Part of a small language model's weights: 88.6M parameters, 6872 steps.
MLP neurons of a small language model. Each row is named by its layer, matrix (up: input weights) and neuron, and shows model dimensions 16-111. Each number is 128 + 32 x the weight over its row's rms, rounded and kept within 0 to 255. Numbers have three digits each.
A block is one neuron, or neurons of one layer that tend to fire together. After each block is what it responds to, as a language model described it from the Wikipedia text at the highest values.

L6.up48:150050136171144075139149141119104126156127153139156114163153129162127121116127173098095127130152108143150111134083138111117049097135142131160154078138158089166109143097147188153127160147111145168123146103132113130150128140191143084147088153112165151187137137146101167160089110114091089131
L6.up58:175020179141152125140191093181116146106118123143112143123055114199120143098142091143116160146110142129194083039176147130105127111088090098097082161125151128130128138157157086061074097150141160072081160152153125071126188158110137107114170112172135141104169132138131152110123138169163150095
L6.up212:137121167158186116142150181189131128162123151131124106085151177126149162125101121133134047096137139081071102173176124183161169110185086141158130147103110179113158090122111139132122122086139091155095130125121116099145092134124133133147148123106096067124172126126133078147116139115127136191
L6.up622:136144164095136064061136124097096090074162154114110127129177124096083057179182109151125161113127199173123084118150066159149131173124095085140158179076159139142165131118103092107154103139100085128161079066144122161129143135113076144147077105159103092147150156131102122139044206179095202092
L6.up641:121078176132134135062082165095202133177058092154121151100150115069160108121060159106170154151139133159096115067144129129165192197120205130097121134173115171175146093112130099102114077144130116156159167066122086192092109167120127154135092086119137153136182114116123096119104141125178137121
L6.up882:110104091072128147191122143099172090079119084197133135146101090121104105113116108108118081146124141067153149218114160097161167056162194148104088084103134128138113140087110099115110125109108141129157152145089127169105125168141120142160105112143196163065092110160142182125085128108087085104
L6.up905:097079114183101118154146093111137087120172142172096182128157115145129155107086094138091125085161141112138127117130139083177131159164121107113159202062176100147152127175098091118124169091141162173069144112171122114090104083141145111088123124150167148150136121119139108139126160136152103119
L6.up906:132113169102140134073179115145158123119161139108130134184122164082116097146133120116149166142137135072132182172093148150079096110119126167172149120112181158141164129145040150130126075130136123182065108119154193172196093099132147127117110089162089125101124133099117129181137109144157134105
L6.up1076:086156169155153153124193078100097122105116087145168188113071118117185158129163137080107128129154102151176111114121137164087132157151124135089210093123129141109148143107141134139043136142148161161108172098109136137090156128105154165122061103171119108189143129114142100124114161090127178093
L6.up1225:146174131131119180154170122111126113131116088105181174089182109153169160115119115117113201135164157110177187154192130110161175113084148132092077139130136096106127146079185084141095040111108140122137188107117157093148093165134159071107119097136115152112119097123101133117068123131090116122
L6.up1421:126067162155110170164132192159101146076137121172128157178094133139149102141100132101086160121134121165126128121133153123146116096193174135217128105131097176158068159126151167156163107086137106138183119106095147173073140141116055102077105084077085102120141110093112127180113122148124191116
L6.up1758:156089191168205096066131102159070139115146153130134144088106085184127170127128100121169182154137130150209157195122149154101120127119133041122120114099147117110162078124095096155166167068152130131112071134177141146139109124076109120141108109122157161086164140082187137094103119125111125032
L6.up2145:104150127096164112167103117189066112173090084121072174127078170168207163138178173153133184069161083113134116123075130143122140073107146131145115133142119107131164138169143150181138155129168136073120144159143127164129129146110092051122125130124168132154181138129129079097124111188152082092
L6.up2171:168166187129172149089091085125119137156119122114145146116167201128098137116143112122135173066089135166177086139142094130080099160117082166131143129148119129179128077118094152129141148090168110158150108112096223091165132133133162103120128112138071121112126129123117125193114152062129123161
L6.up2352:174108084116092183104160163138165138152143116141105136157119143139085116075146035123097150151136154144130092189199149126180134117145089164089185150134107135161137173071068084163194170138134161111141131173139128115088108122145127109230155109119096099157160121154139121154186124121176117116
L6.up2374:134137199129090085106092126164106131116088130165154119112190056167170109090196086114110124102114106146106182094181119117131045067113125150140120143174126101104136100144081125145126138080168158144148079178139160134107091097115118133073053113116113090059133138145128134134154170132108155167
Responds to: Double line breaks ending a paragraph after a full stop in Wikipedia articles, often before a ==Section== heading or a new paragraph; occasionally sentence-initial He/She.

L11.up2202:110041191146148110134098139152159113117126141180178117092123175161114095131120089134083105156114137157110081200097102155134147115124118129120137102112105113177133103094137159073147145055171143140130175102088122142052130085178112162160128162085131085112142111150127138190196166114164118135
Responds to: Commas (sometimes semicolons or "and") ending a fronted subordinate or introductory clause, right before the main clause's subject, e.g. "Since the Moon has no atmosphere," "When reinforcements arrived,".

L6.up1:137158100174132148164124078119158107095120082117159157156144108159086180128160149111090097079174170133166059130082114166182108125112133071121133139100170145110108108177146101197166152104093082133158103125078057091130111202154113148117137095113115107084142119185119113147171145136145080159
L6.up130:137124094148082123165186092087087089107135149070086113060106088160121129118150108135126110156117073216095134109127168121128168092075096132152195116103171153090137162126096146174155138097177130108129139110070187120094112170123132036124132127161107152045145089143081117125103118200182160100
L6.up354:126173132106099128142088125109148116170104171132117194112113157116149181122127106073169116082116024045171058144155183147096159140125132121077111107142146083141123095142076137142073126096114156144067116101182113116162186164139134174125166131092128080121170108159158119139053096152160073068
L6.up495:193086149104121151094187103139145145146097073041136097110096106091145120114127121062131128096138119163153077131137105136137167062125088106143091128133173110178164114159164159122188121112145126096144088117127123082135077140120131178124048140117175099149121172142129123097143162107166114110
L6.up539:125131117102142140129068160112168145099143151122136130110159112114069101104097117116157138165086169115157077053204133130129095157135165102169173171137119077141191141136091143137154157162147119138159132170146082137115126104157160120136135101122122116138133074167110112101136190128145055086
L6.up541:150178098081167160095119158108109100073085169132121122153157162115154158102138140119161135170129122083140146107223137193168131123105119134103187073102194170152106137133135138146074120122168100110121115102109108161109130175120137146112100107164065137122124153082097115156131115120109151146
L6.up568:163116059136141128116120134101108092103134100137111130121170101113101118130151104134138112130101116136080077170154154140126130127136124168145144132117114183129113149197134150116074143115118093176058152127157105154131180141137163175109119174105072104116133057123177094145134125189144121121
L6.up772:130084170120125100110125140176147112138031131139196136107128075113147151062133118092109099112082123134198092147169071098171132099135100133076094067129121181153150141116131119144107129095171174113114161097140146121117133093138163124172151154093053142158158116074138123131157098140155121126
L6.up1027:191125110120118103102093100166116098115114105090074134133137141139154169150140123120136095180133124095162111100178128142050185150073128148113103154136108144133115106117093096124092162120135119108189150098106111145162090107166144078108063182128162140162100165112122160160107124120082097114
L6.up1101:188132099114114118140138119160077184113069104112144153078108060117149131195126102167111119122118113140120161092152116171154084081110111104076134119123120107145165160122163157112115117097143157134158113114147103133055154110151074178087086085088114150110212107165149129099102131107175100142
L6.up1181:153171148179154088122106062125091055213123176147127125143137107128121129136138144148149113101128176179154076159123161105135141133112138111082162171082074122140170082179163108108145155131108099138101082123118145128073205183115157177132196137150134141183146137134130157113169179124149150069
L6.up1830:136137105125045117082060076155084171153100088109137143077189106103115152139092085159100139160115173151151079149165093138121135067155155070096123123089061105169175143169126099136120142113155150095063076103101092099100109147130160119150117120117111155167155159173084150168085121194174089160
L6.up1894:155149170101138116096062137127140098102143107131134135046130088154111104151133140105162140129130181065161136137114134140193155141114093143138132141111136098190113175135164136175094081210129142134103165113159098109142075118186203126140194189062106119130187121114151169083071120161104079100
L6.up2155:118121118106132118158146157147133124150100161155092091118124109106081119148160110164111115139103111120214123138147125103119140170133144128126132109132202108089157127158100157145127148120095145102109147159121122058091102153106080160146110156127034188106126185149090156160135136141132077146
L6.up2416:129155209101106110092141128125146191187139122115129093109143165208136151099096187122121124140183149106200097139176148121147192139174115105115162166104144160158150172120157139158150181136126112113139093059080096175145111127137104132102116084122148106115147107160165134161126124169107093089
L6.up2482:139139127131176121125146108180163059100072167105122180164129096086105100175074168164132110090181105119145091136127106166116094120158101115126141115045064148110124118172140149109173112150178118155126101132133122080074154141179167140104146158127139079116164134168148097129117151140131110100
Responds to: Mostly "that" after reporting verbs (said, argues, concluded), plus other complement-taking verbs or their final pieces (According to, en-able, reveal-ed).

L8.up914:118170121133140111164131103177177138131122095164167145102196116111162098135085134055126162099162139094163142093112129135118112095109088111150114168117144189108151144135126105121158187102108085143075131111151107146137152121105194130132156141159108169101115118172102120128093058118110095120
L8.up1849:131116119114145124115145156122136143129106111144162103161102143077085079153154111133132114162120178154118124135161112153133137146145129156139129125148166086151076119167093092130189133138187154171135153047118085152150110094080144131183151120163097132123082077131091133216132110112136108145
L8.up1957:124135131142153135111131151120179152143123083141178134100146143139145100163179163152145145081148050078144149090153097136146153138083141123152133139129129087140116110083127093179119163082060220114092186138131099091128095131068181088117113151167110138150097104154127103142175154135130108138
L8.up1994:099128067140157127151137151100140163155067093121155096127124158157197171158092137141114140159166129141149128142118133145150160133136104082138061098129128164180116117092078115143138123103140093143161178123065114134163134163137133172093128119106196097142100120099128047204115168123110124101
Responds to: Commas closing a sentence-initial adverbial clause or phrase before the main subject, e.g. "After her congressional career," "In 2025," "As a result,".

L8.up20:167107086137100084088177112103143090140144141108144154098122137114168125149110113162104148144188123160097143107084097113142137115164198151167154106073151122162119141084157127058126161130158106162096167089069166164159146147145148164139132102086153099145141112192178116087154099107112143109
L8.up1761:141099164153142139136122134142101140091118132122101073112197126156126116135181092058118131138111126105145174122139111152168122095156113172112116087100124075145109082176148132119096101146116083140084093138125117163153056133108075071134115152161130123082142126107109152136162184167129133073
L8.up2003:081113126140117136112130088132100136129106113072136099087116058102158097188142182160094121159101099145170124129141164112129126077080197196166095128143159086149110139121148115124124109172123121178121146228085134163160164088132067116122183109116205144178126133160113105166161134130138233149
L8.up2261:141076151085091102152115091132122085117103150113159127151171138155153129147126162133125098104089174108113127113143183142125126121049111155132085132130128098158082080163114125121132088166056101169107119092136114147148118124188174129124142100120175085174201108116156073097181161133081141122
Responds to: The pipe that follows the first entry of a wiki table row (team, name, year, track number), as in Venezuela |, 1974 |, 7. |.

L8.up92:162123183142164052116079175151088101140105156137166165146169148136096117100137126125066115110189171109110125101169125109142110099139108102151117100141147174151140160120088154109162119094149165154085137077102080087112089094098195166148188195183122094165122117076138149156160182102133136137
L8.up366:137133170184083100142119137148107099152174157105123148078121109176151119115162136189134067134141103085163109129140138144171061129131119145072102151083177104127155161064154172131111119127117128187076154152082121139124192124122125149138112142154110124167095122133147158132170098147168109124
L8.up1714:146108170078148126150107156068116130140147182124144087128204114139125095137146105138120157139116135097107154122088160085143068115052129190094111101152186118102089117156163102143112081116143081096148192103078094124170163144149144132148110155139160119124133141062124109159147077144159122095
L8.up2493:142134169176132126191165095089104155082069154116113108110132084093133155162098094177078099143068116075107130133125135203119161116154145087130102095114152136163164126143116056060100109111062121063107113134102122098120122124165175150104104121138147130149141128157101116158148140128117086132
Responds to: Final pieces of verbs taking a clause or object (admits, warned that, feeling, complied), mostly in plot summaries and biographies, plus "than" and "as a result".

L11.up28:147101073150094101179166181072108148165126170032153148103113119126108158073145164122064093173159126134078198143127113150132100145141111141156103124152144091120144098122146144142125139089116162206115195131188077157125091107153155125119155143140125145081057102114130148145155105164118132090
Responds to: Main verbs, or their final word piece, right after a named or pronoun subject in biographical and news narrative, where an object or that-clause follows, such as named, called, quit, tie-d, announced that.

L11.up2427:131108117125102120120140084132142134146099168183186143105098099148077111148129156167150143131126128111197152138126147091136155180109164111159116156112186052127061117139171160172162104075096100149101111194138066151101115072174107139130111108146189167102169087165118168110114124166145180048
Responds to: Double line breaks after a sentence-final period, often before a section heading, plus word-initial fragments like U in U.S., re, post, p.

L8.up1603:153178185119162121117137133110099140151139131113146160155136212123174162115172108089121123055103127153161093135117164091083148110096082128139187092101115110146146082087137080160129177149166092069131143197105130115149151143121162145130138072149089139123157132163116113124155133167154140115
L8.up1864:112108118099138109167145126134137120141160110145173170146097163120123147134135094125195156074149094116151147131162166133077118140095186143113096145133153129124166111104066118141106088055095149098170120106127192107134104119132135115137130113138131099153175055057113153124172153088115183145
L8.up2016:124147142104077129151130124147140144150185096146134118118135137112189172132162092138172113135116119154064125125099136144142107116111103129140114142145172147077134146076096131166083098128106117147128110167154107115142109088124088123116104159086077163083174117115122167193173192097149147126
L8.up2393:105101141109122136096118129146181144144123141117104148145146142145124166095126152156174124082191112156208122171134158118092104081180154099111143104042160068126096110124102116145116146149114129091191143156112120128118125109125150091135171086124116137108118123110166186102140147123080125109
Responds to: Double line breaks ending a Wikipedia paragraph or list, often after a period and just before a new paragraph or a == section heading.

L6.up50:131205103142145110074161136128103158149130129105181152128165161109180126091181145161154179126107102146103133118116168131110135093097125102103054100165097086201111152096139121130080080144119102140133116148076080150094140160142120083146124152101157107135173110142131152119109148212101087133
L6.up188:102147162144086116106093154114141135165109119053125201137126168094070160062105159154128096152102108157165165112088193165097152156150132128120149112139122166130105124120158131129164139109110111105107117169141150170114088091128141113156191197142085167133165108151146121209117160182165104181
L6.up291:118093154072128101089097092141150105125123135083111097141175146163109125144116101132113146136075148148093141149126114145151115100096088123115111095189141100185120114134154123137150139102154112164142116119122112147110084069147095148095146071141098141101139123129098146171108125144165182158
L6.up386:156138177126104131161097139141076129113101079148098147102142116095091099205122150100109113129088130118130113177204125085159091116138115106116114072123124154120132168133132122078118183084119147120147183099134131157178108174133081102138232081167137101081162144118147177119129083105122189133
L6.up401:085113077112188135128136155118145059158110143102154155157131087127133161105165126151191120077072117165142102116154142129157111172109106140068166137166156079122104155134077220112103096126117116144074133137122050182169164138131121102160148107122096111115181174203106105104124185106218149085
L6.up612:133071188177111204143121131142145144148119137150145100175092133137080147144170098096113105095164152077120107133110107129101115103126118089128162175098131130100136089151099111114132124160078150096106146069164127117122135155143089229062085172114177135158118086135159109122169115153185114112
L6.up936:126081119090138173096140143130111154085088146074171105126110143081112112122120143147138142168167065123183157092118122120179196144121115135105089113120136130145123079130128162137177120155180084128099135127128129139090156105125120127147121083204066110137125126120092110102112148156129146110
L6.up1140:137170109102111069147059132091125142121106100107089126154180201037127159116112076099122204165082207122147125123148137125133075194158124108127148171141181155179123130212127131109052187178160123140133142101195088217105165121118084173102160117175124105152171126124109089059127108129170139099
L6.up1256:168096141085127118097052205149114131162068180171113121160114129153102116109136134095143183126071114167162148149108069134077138132131105125097141126112152181185147058196134149143140152117101061130130135143148063151126124143096143151190178149104135078160145139163105075222142129087202081150
L6.up1331:139204137130098119132148142153156209114114164129153163161145143108109128061143154079135074122123084117100144132127113134088139100139103082132083118178082172184065126136127082135111164118078095089151122201139128132129126154093149150144125080171165114125140167169140145095197129173135102114
L6.up1347:137080151126143019103152182099112158103108148071099179082187151099125109112143146139164161123120077136121118154120127145108179104089141107109151063185102202113085059099132140131154082111124119114120161139117120092147187154137185170210123155147127099117097114097175095111151162149139161115
L6.up1634:141122167135122130165114139187123114165137069096162153166142167144128113152135111138149121168083088077116131094183136104127132090062102085111091121102098112122096154141143121143145090116114119147134129144218107084102150117119165072186102145144108104133076121170159172170139155096146111107
L6.up1814:081102151095104130121112125141124138119079071027093154100183100129136100117132088086119121086114082110084175113177081141104113086162150102058125144077131105059140115080151116084132108095152136131101218098125122068143103143092157150116104145145107165147172131117116109128157072122175163115
L6.up1930:073129138130108166096123127111063103141087101092143112113205090136174103147167104089187068141159174117165084148177125172101044153136118163128130112206149092161106129097164116137132121106113140135131152128142066162101154112127113077106127085135151103121137098144104092186141109175128165100
L6.up2417:094159138113162150127140142131080110121088122100174125109151163110114120177147142106168104076068107115160177127177148149113112138108077131117147096091088151081160156114114118155203138161166172155055092090186173128108126096123107170119071176172133112113103153099161126112096161088130176129
L6.up2478:128133169143073114120028104138106132118123074089211113158184166175158091138142070107144133119095090107145097154191123097107120079074139098104074099049160133143121124138081127052109122109120052116112151206123085164059141099144097112063151080140136151105114150175141095151148077087107146059
Responds to: The comma closing a sentence-opening time or discourse phrase in biographies and histories, as in "In 2011," "However," "According to…," or "During that time,".